MLP neurons of a small language model. Each row is named by its layer, matrix (down: output weights) and neuron, and shows model dimensions 0-127. Each number is 200 + 30 x the weight over its row's rms, rounded and kept within 0 to 999.
A block is one neuron, or neurons of one layer that tend to fire together. After each block is what it responds to, as a language model described it from the Wikipedia text at the highest values.

L4.down206,174,212,216,170,200,192,222,189,225,184,171,148,219,170,162,167,190,221,154,151,210,208,211,187,184,199,215,213,231,239,187,186,213,279,207,187,170,153,217,220,236,196,206,210,208,183,205,237,181,185,236,198,172,204,228,205,228,234,231,237,213,165,192,186,219,198,186,220,196,213,247,204,242,149,237,176,177,233,183,211,193,215,195,237,152,180,169,260,189,172,165,242,175,201,248,213,224,162,231,183,227,199,191,220,204,194,254,192,183,215,190,158,186,196,172,217,243,221,164,200,156,202,156,236,230,233,209,199
L4.down570,154,174,200,196,184,169,212,178,214,172,181,164,209,177,161,190,208,196,173,142,196,177,251,236,187,193,225,222,172,187,233,185,215,339,240,207,155,187,189,260,191,239,217,205,187,180,211,213,189,199,206,191,123,237,189,212,197,213,221,237,175,211,189,182,174,140,241,181,212,222,241,183,199,214,248,204,144,209,188,148,221,165,225,208,186,191,222,170,140,235,194,237,150,190,311,198,224,144,170,218,189,235,210,220,208,204,189,205,193,216,187,146,209,176,186,223,218,246,166,213,196,189,204,224,211,199,205,219
L4.down825,196,175,169,196,162,206,224,195,191,167,154,152,232,208,184,240,167,186,207,198,212,194,241,181,165,199,209,210,188,248,182,224,216,389,228,201,187,179,219,220,211,201,203,206,185,190,207,210,151,174,187,201,179,217,212,215,208,101,230,226,166,191,198,164,184,193,207,181,192,211,202,202,188,184,204,192,159,183,207,139,197,171,160,204,191,218,199,206,170,185,192,236,143,186,263,206,233,207,207,171,181,194,184,225,226,208,196,195,199,229,179,203,249,214,150,239,190,210,176,191,182,176,197,206,195,203,190,228
L4.down985,205,228,207,160,192,244,215,227,191,197,196,202,105,213,175,142,180,204,186,211,219,203,219,212,182,220,194,201,212,234,129,125,207,181,188,128,221,171,236,201,188,241,211,228,177,254,168,205,190,199,184,155,176,222,204,183,205,212,249,235,215,152,234,169,187,206,217,207,172,174,228,234,226,151,173,255,257,138,185,191,256,184,173,223,222,236,174,226,219,187,191,229,204,196,188,205,199,132,215,248,187,202,206,228,232,207,221,239,180,224,148,211,198,176,178,221,214,222,186,228,203,156,204,177,201,179,248,234
Paragraph-ending line breaks. The first newline after a sentence-final period closing a Wikipedia paragraph, before a blank line, heading or list item; rarely table number pieces.

L4.down37,184,243,177,215,206,229,208,230,166,211,159,215,187,208,182,221,210,248,221,183,218,222,167,249,135,239,213,200,160,212,235,195,196,93,208,226,219,219,224,221,176,178,190,164,184,137,180,186,151,197,180,204,252,149,205,259,220,288,177,193,162,228,193,172,189,228,188,209,202,272,199,162,200,169,209,223,164,185,184,224,181,187,180,212,200,210,176,234,201,170,215,178,200,270,191,233,220,198,155,165,147,187,201,179,231,202,205,222,186,190,225,209,232,167,194,143,212,142,190,182,217,184,240,239,180,153,82,215
L4.down691,205,186,196,242,219,130,223,166,142,231,180,203,150,193,157,269,225,218,216,228,194,222,160,232,211,158,216,230,245,248,215,223,198,245,200,220,204,169,232,255,202,179,175,223,201,156,217,144,216,180,167,219,238,268,195,158,231,226,227,193,200,154,179,242,179,255,256,175,205,179,230,255,221,202,205,214,180,154,165,188,182,172,225,204,209,241,219,224,162,187,207,174,209,196,215,205,187,190,237,200,181,238,207,179,199,223,193,199,210,178,199,193,225,270,219,211,147,251,178,202,200,170,182,207,232,191,191,214
L4.down849,163,214,177,194,216,216,145,173,180,228,154,160,184,193,197,176,237,201,208,163,243,199,225,225,209,161,179,172,248,171,199,203,192,167,172,214,206,293,212,156,128,169,226,194,134,152,179,149,229,168,201,234,178,186,201,235,193,297,235,224,207,202,217,185,215,185,173,195,187,228,233,251,146,216,158,200,153,180,206,190,207,235,183,205,194,241,198,230,223,175,205,208,176,228,181,196,202,191,167,168,177,200,192,237,217,223,225,210,196,190,197,208,205,251,186,209,253,150,251,192,260,158,202,203,216,204,215,230
L4.down1203,210,216,197,177,160,197,212,228,180,216,207,225,190,210,168,228,209,166,146,186,162,163,186,214,199,212,131,154,221,171,263,212,212,125,159,222,198,212,182,228,168,185,235,221,186,179,225,161,206,182,194,164,220,247,240,208,257,255,215,174,221,208,223,206,203,199,188,195,195,208,149,185,187,176,217,194,204,208,172,155,202,163,222,160,246,204,197,244,193,179,239,170,196,238,215,145,198,227,163,171,187,235,195,200,166,209,231,224,164,215,218,179,224,159,197,167,208,222,243,232,232,198,217,261,185,246,229,241
Mid-word subword fragments. Short subword pieces in the middle of longer words, often right after a prefix or hyphen, such as app-rov-able, un-com-fortably, sup-erv-isors.

L5.down120,234,175,245,173,187,215,291,158,257,218,214,205,220,124,240,245,245,209,202,194,254,174,228,197,163,230,212,240,189,215,194,196,220,267,178,181,171,198,251,242,221,183,182,229,166,223,104,178,211,158,215,209,213,190,168,180,217,135,209,182,159,215,191,184,174,213,209,204,197,216,265,193,164,240,198,188,267,215,206,203,182,206,229,263,218,216,194,199,196,220,172,107,197,217,241,167,214,222,213,196,205,157,210,161,185,172,187,189,213,199,227,181,168,237,186,172,210,216,204,228,214,183,175,251,198,193,178,163
L5.down388,200,242,221,181,193,185,264,278,253,191,209,248,195,208,197,188,228,166,156,204,227,182,199,217,166,209,225,178,175,136,208,244,178,142,227,223,193,162,170,194,138,141,193,191,217,229,164,172,188,212,222,186,179,187,194,222,193,234,232,173,201,182,185,212,219,188,186,197,208,189,223,208,166,135,214,156,208,181,214,212,146,186,143,219,244,195,197,237,194,213,188,205,156,233,222,178,163,232,223,214,206,189,268,166,172,196,223,195,209,190,207,208,217,200,199,208,250,171,223,237,233,197,214,248,238,188,223,204
L5.down483,222,169,175,252,224,235,184,200,174,188,168,219,216,203,152,183,209,204,176,168,183,195,203,207,178,198,181,191,213,188,194,220,147,327,197,172,168,210,194,184,231,194,212,225,197,163,209,174,219,222,164,238,188,132,222,210,199,118,211,178,202,248,157,189,265,174,187,186,244,166,131,273,221,207,213,223,179,220,262,190,233,190,211,220,192,191,163,183,204,196,204,176,177,230,177,216,229,248,184,248,215,191,189,215,189,168,195,221,219,227,187,158,241,193,290,202,174,182,197,206,196,177,179,209,201,249,145,237
L5.down544,239,223,218,192,176,188,198,197,212,217,234,202,153,181,139,248,204,204,181,135,205,182,178,231,230,155,191,229,244,153,252,188,215,349,178,212,230,148,172,245,179,197,217,211,213,191,200,158,211,175,209,211,188,234,206,184,181,160,218,192,209,236,255,187,211,209,141,200,187,224,160,149,167,242,209,153,181,229,168,201,155,198,224,231,203,233,169,181,238,216,264,178,177,227,211,231,194,212,193,187,199,185,188,180,206,240,194,173,195,176,170,182,185,154,244,185,176,152,213,219,243,254,211,253,197,155,230,208
L5.down550,203,251,158,151,208,216,198,211,246,208,184,265,228,231,209,211,168,178,226,203,245,204,187,215,181,219,162,210,216,197,205,228,199,408,174,190,221,154,230,163,192,233,206,241,213,198,146,236,200,183,169,226,148,180,217,210,185,61,218,179,225,185,197,191,201,214,164,187,188,215,167,222,191,180,174,220,184,172,220,171,210,227,200,198,227,228,210,228,193,205,217,207,205,224,200,253,211,170,185,219,170,201,236,235,181,215,207,204,213,223,159,196,211,211,223,196,193,173,146,181,242,229,184,159,192,210,204,176
L5.down736,213,184,240,157,208,208,242,151,133,216,202,230,221,144,173,244,212,261,180,181,172,193,216,176,179,266,233,203,224,210,167,215,202,134,192,209,213,232,198,190,196,225,149,139,192,219,196,210,180,183,231,227,151,212,187,189,190,176,215,184,250,214,227,180,195,183,185,189,182,208,209,134,207,216,192,173,206,219,167,217,213,244,155,245,161,220,225,234,206,205,217,203,219,216,213,205,185,225,165,163,152,190,265,201,175,219,242,213,224,163,187,170,177,206,187,229,189,147,161,188,221,178,220,262,115,162,228,169
L5.down791,214,132,206,203,217,180,180,186,208,195,263,175,218,164,208,183,136,191,188,201,243,242,203,204,229,194,185,215,214,202,198,205,174,217,144,175,176,236,203,158,243,167,238,231,171,199,191,199,204,179,177,250,239,170,248,172,178,175,229,196,164,200,202,219,222,211,234,202,214,235,178,220,242,166,170,220,209,173,217,165,210,171,192,198,149,251,207,244,189,136,151,228,276,197,178,238,154,172,188,182,228,194,200,269,198,256,171,208,242,219,141,216,183,175,214,243,207,171,196,185,197,149,220,215,202,186,130,208
L5.down1056,214,174,175,232,181,197,173,214,158,227,219,148,165,195,174,284,163,167,164,187,169,220,207,148,189,204,211,196,222,185,193,184,269,254,167,211,204,137,169,208,220,230,196,232,197,209,197,194,192,194,237,205,124,198,235,175,222,179,225,186,214,249,159,254,174,194,225,267,186,176,227,137,180,226,187,174,147,185,192,250,159,187,186,199,209,222,277,197,233,222,136,175,214,170,215,201,154,165,206,200,202,190,288,200,251,229,190,193,174,145,220,225,215,221,133,146,226,216,203,209,203,181,147,222,163,191,204,153
Section heading markup. Tokens inside or closing wiki section headings like ==History== or ===Trades===: the closing == or ===, the heading word, and joining "and" as in "Awards and nominations"; weaker on table header cells.

L4.down117,239,157,223,249,203,200,250,216,184,167,164,216,200,247,218,177,204,170,200,237,185,203,189,197,231,213,224,131,195,176,163,238,183,197,258,210,164,177,169,173,204,217,213,231,199,149,207,221,160,230,236,224,179,255,207,190,219,196,156,180,168,173,164,202,156,218,243,164,156,162,227,233,251,213,151,205,174,203,210,196,180,183,190,220,143,247,195,194,179,184,241,214,226,164,204,162,223,171,233,231,218,220,173,221,181,166,173,209,209,246,182,167,252,210,259,188,142,207,219,209,226,169,208,245,252,182,233,106
L4.down338,226,158,234,240,182,209,237,201,206,169,189,201,217,124,190,203,217,222,189,197,261,255,176,271,187,229,167,218,177,163,223,217,176,226,172,166,193,145,185,180,204,176,199,221,182,198,209,266,182,191,247,196,218,200,223,164,266,131,196,214,160,134,216,158,185,216,200,227,216,216,184,218,158,189,173,188,245,180,218,241,189,163,213,259,176,201,151,170,223,270,211,188,174,232,246,215,132,232,156,191,238,186,195,233,223,195,165,197,205,209,204,193,153,259,179,160,224,216,199,165,204,173,152,233,204,185,236,165
L4.down706,188,181,194,202,192,180,197,153,238,175,163,170,229,203,195,188,231,179,194,238,159,211,139,166,254,226,215,239,238,230,195,244,175,201,212,241,218,226,193,224,201,212,198,186,213,175,173,255,179,197,201,175,160,222,246,182,277,166,181,219,222,163,199,199,197,175,212,187,144,190,204,206,206,207,218,183,139,225,171,204,181,231,147,162,201,267,221,225,170,262,222,276,235,171,176,186,268,184,218,193,208,231,182,200,182,185,220,209,203,178,227,191,192,230,150,219,153,243,216,189,206,166,206,239,220,213,175,200
L4.down934,242,173,210,241,194,192,230,256,182,202,193,174,191,233,247,214,157,214,226,159,194,204,202,206,151,181,152,189,225,206,184,239,166,176,190,211,171,177,171,210,145,179,200,200,203,175,241,192,217,253,252,172,196,245,193,186,195,161,186,216,144,161,232,227,207,187,201,200,182,231,232,201,171,222,219,152,224,256,258,206,220,204,199,230,249,208,230,118,166,212,204,175,166,198,180,219,233,236,195,213,199,172,167,239,201,186,209,225,239,230,249,215,215,195,252,197,214,196,211,200,208,201,217,209,184,178,223,157
Section heading closers. Closing == or === markers ending Wikipedia section headings such as ==Discography==, ===2022===, ==Career==, usually followed by a line break.

L5.down266,140,256,229,196,232,184,149,247,173,205,185,201,165,208,199,229,188,199,192,165,213,192,219,190,205,170,193,185,170,179,206,204,211,178,158,94,272,210,220,196,164,211,170,197,177,208,155,237,293,230,147,150,212,172,193,177,295,161,223,204,197,190,228,210,269,245,196,228,170,202,227,145,258,228,166,207,233,181,247,184,225,168,169,199,249,178,236,203,198,181,249,217,224,178,184,188,164,178,149,242,227,171,234,230,227,175,226,161,200,221,205,176,218,237,188,179,225,234,190,160,160,183,224,217,183,174,181,186
L5.down282,197,233,183,220,209,231,193,243,203,215,253,189,195,158,199,165,215,231,104,222,211,181,126,205,155,155,201,199,171,222,248,215,244,250,183,254,224,249,203,218,168,195,197,197,231,161,190,190,194,193,249,168,190,226,186,251,211,224,140,224,181,250,110,212,207,194,174,166,214,240,226,199,168,195,183,203,163,200,157,161,196,174,189,167,214,241,203,204,256,257,217,171,200,188,212,212,178,232,196,174,154,222,171,212,210,202,187,229,275,207,206,236,175,220,190,149,234,193,167,182,142,246,212,201,198,142,175,187
L5.down404,249,206,180,144,152,286,175,228,193,195,141,180,150,184,235,260,173,164,176,204,190,236,165,266,234,248,205,209,165,228,197,216,196,241,186,198,209,224,146,156,186,214,201,178,198,238,160,193,228,172,180,229,177,233,185,208,187,166,144,211,172,213,184,182,199,157,212,225,186,233,206,168,204,208,229,176,186,173,251,137,167,231,182,224,196,254,227,199,195,209,189,188,207,280,176,173,135,192,169,214,184,192,239,209,261,202,179,225,217,237,182,186,199,160,235,201,189,191,163,150,169,227,181,232,224,174,239,232
L5.down532,207,198,202,189,201,200,138,230,219,232,249,155,214,236,236,190,128,234,187,154,194,180,220,204,150,211,184,187,179,211,230,200,167,259,207,202,179,127,201,234,198,168,129,164,227,200,221,201,195,174,218,171,187,188,232,195,121,174,258,190,173,189,233,193,212,156,174,244,219,235,227,215,246,213,154,198,215,205,206,238,222,175,190,169,233,197,244,211,151,231,183,180,189,201,230,182,188,176,174,180,193,184,204,201,179,149,210,233,211,227,161,189,131,190,242,251,218,182,231,210,186,202,180,189,178,241,174,204
L5.down679,179,133,169,197,194,210,174,205,198,195,176,259,162,171,201,247,224,198,221,237,208,216,199,218,207,196,166,151,174,198,195,266,214,223,123,192,210,231,179,156,181,192,188,183,205,193,227,236,245,157,164,227,271,262,206,187,241,213,178,231,165,169,185,213,196,205,207,170,187,195,171,160,218,212,181,190,202,223,178,185,178,187,152,204,241,202,251,197,198,173,202,213,206,192,210,207,214,199,274,180,222,236,180,233,271,180,221,224,213,159,201,207,244,253,228,182,161,181,218,166,204,248,200,234,200,198,135,214
L5.down943,167,171,222,240,239,150,201,222,219,207,196,223,235,233,177,200,131,221,192,179,197,156,221,239,178,240,251,179,226,227,209,142,153,278,183,178,240,166,216,193,189,167,239,243,158,192,199,212,224,207,190,159,235,198,166,226,152,199,190,177,181,170,258,204,212,200,197,234,189,215,177,164,175,231,191,232,161,197,167,158,204,149,198,160,220,182,197,211,182,184,247,107,195,232,249,235,225,210,266,244,218,243,261,171,205,181,180,170,191,216,187,153,180,195,214,215,156,228,176,181,196,185,233,244,172,190,197,208
L5.down1099,216,227,222,162,189,253,214,223,179,180,203,201,158,208,231,260,164,193,209,228,219,128,202,232,218,159,233,193,246,236,172,184,172,178,174,222,181,234,267,155,177,212,235,190,244,222,112,209,156,174,163,179,199,225,212,201,230,224,182,203,244,199,213,170,185,235,156,173,185,140,162,163,180,238,166,172,201,187,227,236,259,191,179,147,198,180,214,256,189,176,176,204,258,158,171,143,203,180,228,228,194,177,167,148,144,235,209,203,201,226,169,205,238,240,187,188,129,227,212,154,191,206,257,213,159,164,202,200
L5.down1243,172,171,143,180,207,174,169,190,155,213,164,170,171,183,200,181,240,178,196,174,180,212,152,240,144,211,192,224,197,197,188,174,161,240,199,184,215,158,177,258,158,172,202,194,201,208,223,197,222,190,154,254,202,217,180,202,192,199,203,209,210,143,213,233,181,184,157,235,184,204,171,175,210,158,237,156,222,176,227,217,187,188,267,231,179,186,256,199,176,256,190,231,210,182,201,172,174,188,228,223,199,175,224,192,191,195,217,129,262,187,232,241,168,190,244,205,180,201,220,190,221,216,232,191,241,241,240,244
Mid-word fragments after initial letters. Short word-piece fragments right after a split-off first letter, like D-atab(ases), F-ac(ilities), c-oc(oa), often in section headings or tables.

L6.down581,219,170,204,193,217,235,225,186,217,173,187,195,200,166,168,138,164,201,180,182,236,205,165,212,169,205,237,256,177,175,236,179,197,357,159,183,199,188,186,231,217,225,220,211,184,181,173,189,210,162,200,180,180,190,250,159,200,113,204,228,210,213,188,169,184,187,222,205,215,256,211,213,155,200,200,163,182,195,211,179,199,241,164,190,153,214,166,179,180,227,181,215,156,187,206,215,177,199,233,192,163,182,224,231,177,207,260,202,195,190,180,157,218,189,190,185,174,231,129,189,219,138,217,204,173,200,195,268
L6.down679,197,177,202,202,205,211,180,190,172,198,164,153,199,201,203,218,195,226,199,190,234,230,173,199,197,188,212,209,173,221,180,186,222,479,163,201,215,217,221,191,174,203,202,206,194,185,182,200,172,182,245,169,233,202,225,178,172,56,188,184,195,191,215,180,172,211,215,183,172,179,191,192,182,202,158,209,186,216,195,214,197,235,201,201,196,223,196,174,178,159,215,215,193,200,185,197,228,209,215,215,188,221,212,238,188,185,199,217,206,172,200,164,202,178,170,199,216,217,164,152,210,189,210,204,182,161,200,251
Paragraph-ending line break. The first line break after a paragraph's final period in Wikipedia prose, before a blank line, new paragraph or heading; also thousands commas in table numbers.

L6.down884,191,254,224,204,185,238,175,222,242,200,155,210,243,224,211,202,206,151,162,200,201,193,205,178,213,211,198,171,229,211,218,243,229,275,217,189,195,167,124,194,193,184,237,193,244,192,130,176,200,166,206,193,177,174,208,191,187,161,182,166,184,222,204,232,165,204,203,200,151,196,182,176,180,179,169,188,207,183,224,176,206,187,263,275,230,213,188,186,218,205,238,228,216,161,199,221,208,168,202,146,218,178,215,235,225,235,239,218,174,214,208,237,227,209,257,192,231,179,223,188,210,163,169,214,232,158,199,191
L6.down1226,223,192,174,158,185,193,208,182,219,191,214,208,211,189,206,189,181,208,187,216,165,198,172,228,167,190,242,221,183,231,187,144,207,315,185,162,194,185,161,201,223,238,210,196,235,202,214,141,202,190,212,194,213,180,183,189,151,210,236,189,198,210,199,239,244,185,243,141,177,194,205,165,182,175,202,218,224,178,199,203,139,200,188,233,207,227,189,210,139,176,216,130,188,208,195,200,189,180,225,170,206,171,237,203,244,216,238,214,220,234,228,173,164,184,200,193,201,194,175,174,240,174,257,186,208,204,192,226
Section and paragraph boundaries. Closing == or === of Wikipedia section headings (Track listing, Personnel, Background), and the newline after a paragraph's final sentence-ending period.

L6.down153,171,241,197,205,181,211,196,268,181,212,183,211,176,212,203,158,157,206,265,163,147,257,164,213,224,199,181,186,214,174,211,179,197,225,169,225,211,218,230,216,189,205,191,180,236,205,224,203,152,160,183,150,258,201,151,154,234,184,211,118,180,201,160,150,235,216,166,169,224,196,203,152,217,231,200,216,220,192,221,200,173,241,186,265,232,215,161,259,198,189,212,193,183,210,202,230,205,160,206,165,201,207,168,222,205,160,222,208,198,140,253,195,259,193,217,210,274,179,193,257,221,159,201,256,181,250,190,235
L6.down723,222,204,136,189,207,204,223,221,221,192,232,205,225,153,117,227,204,213,178,204,232,190,236,191,189,192,130,212,223,131,225,173,206,265,207,158,194,152,178,161,228,202,189,214,176,225,204,217,151,199,206,181,201,264,167,228,219,201,209,201,183,232,173,248,235,249,213,220,216,170,187,231,190,208,195,205,229,139,186,222,207,180,176,181,276,230,200,218,204,226,199,244,214,227,217,220,201,181,179,226,215,144,217,220,145,198,214,145,193,259,172,210,220,183,183,172,209,245,253,207,187,187,205,243,211,225,203,198
Unit-conversion parentheses, word fragments. Opening parenthesis before a converted value in climate tables and infoboxes, as in 18.0 (64.4) or 8 m (26 ft); also mid-word pieces of names and rare words such as C·hel·sea, co·h·ort, st·ab·bed.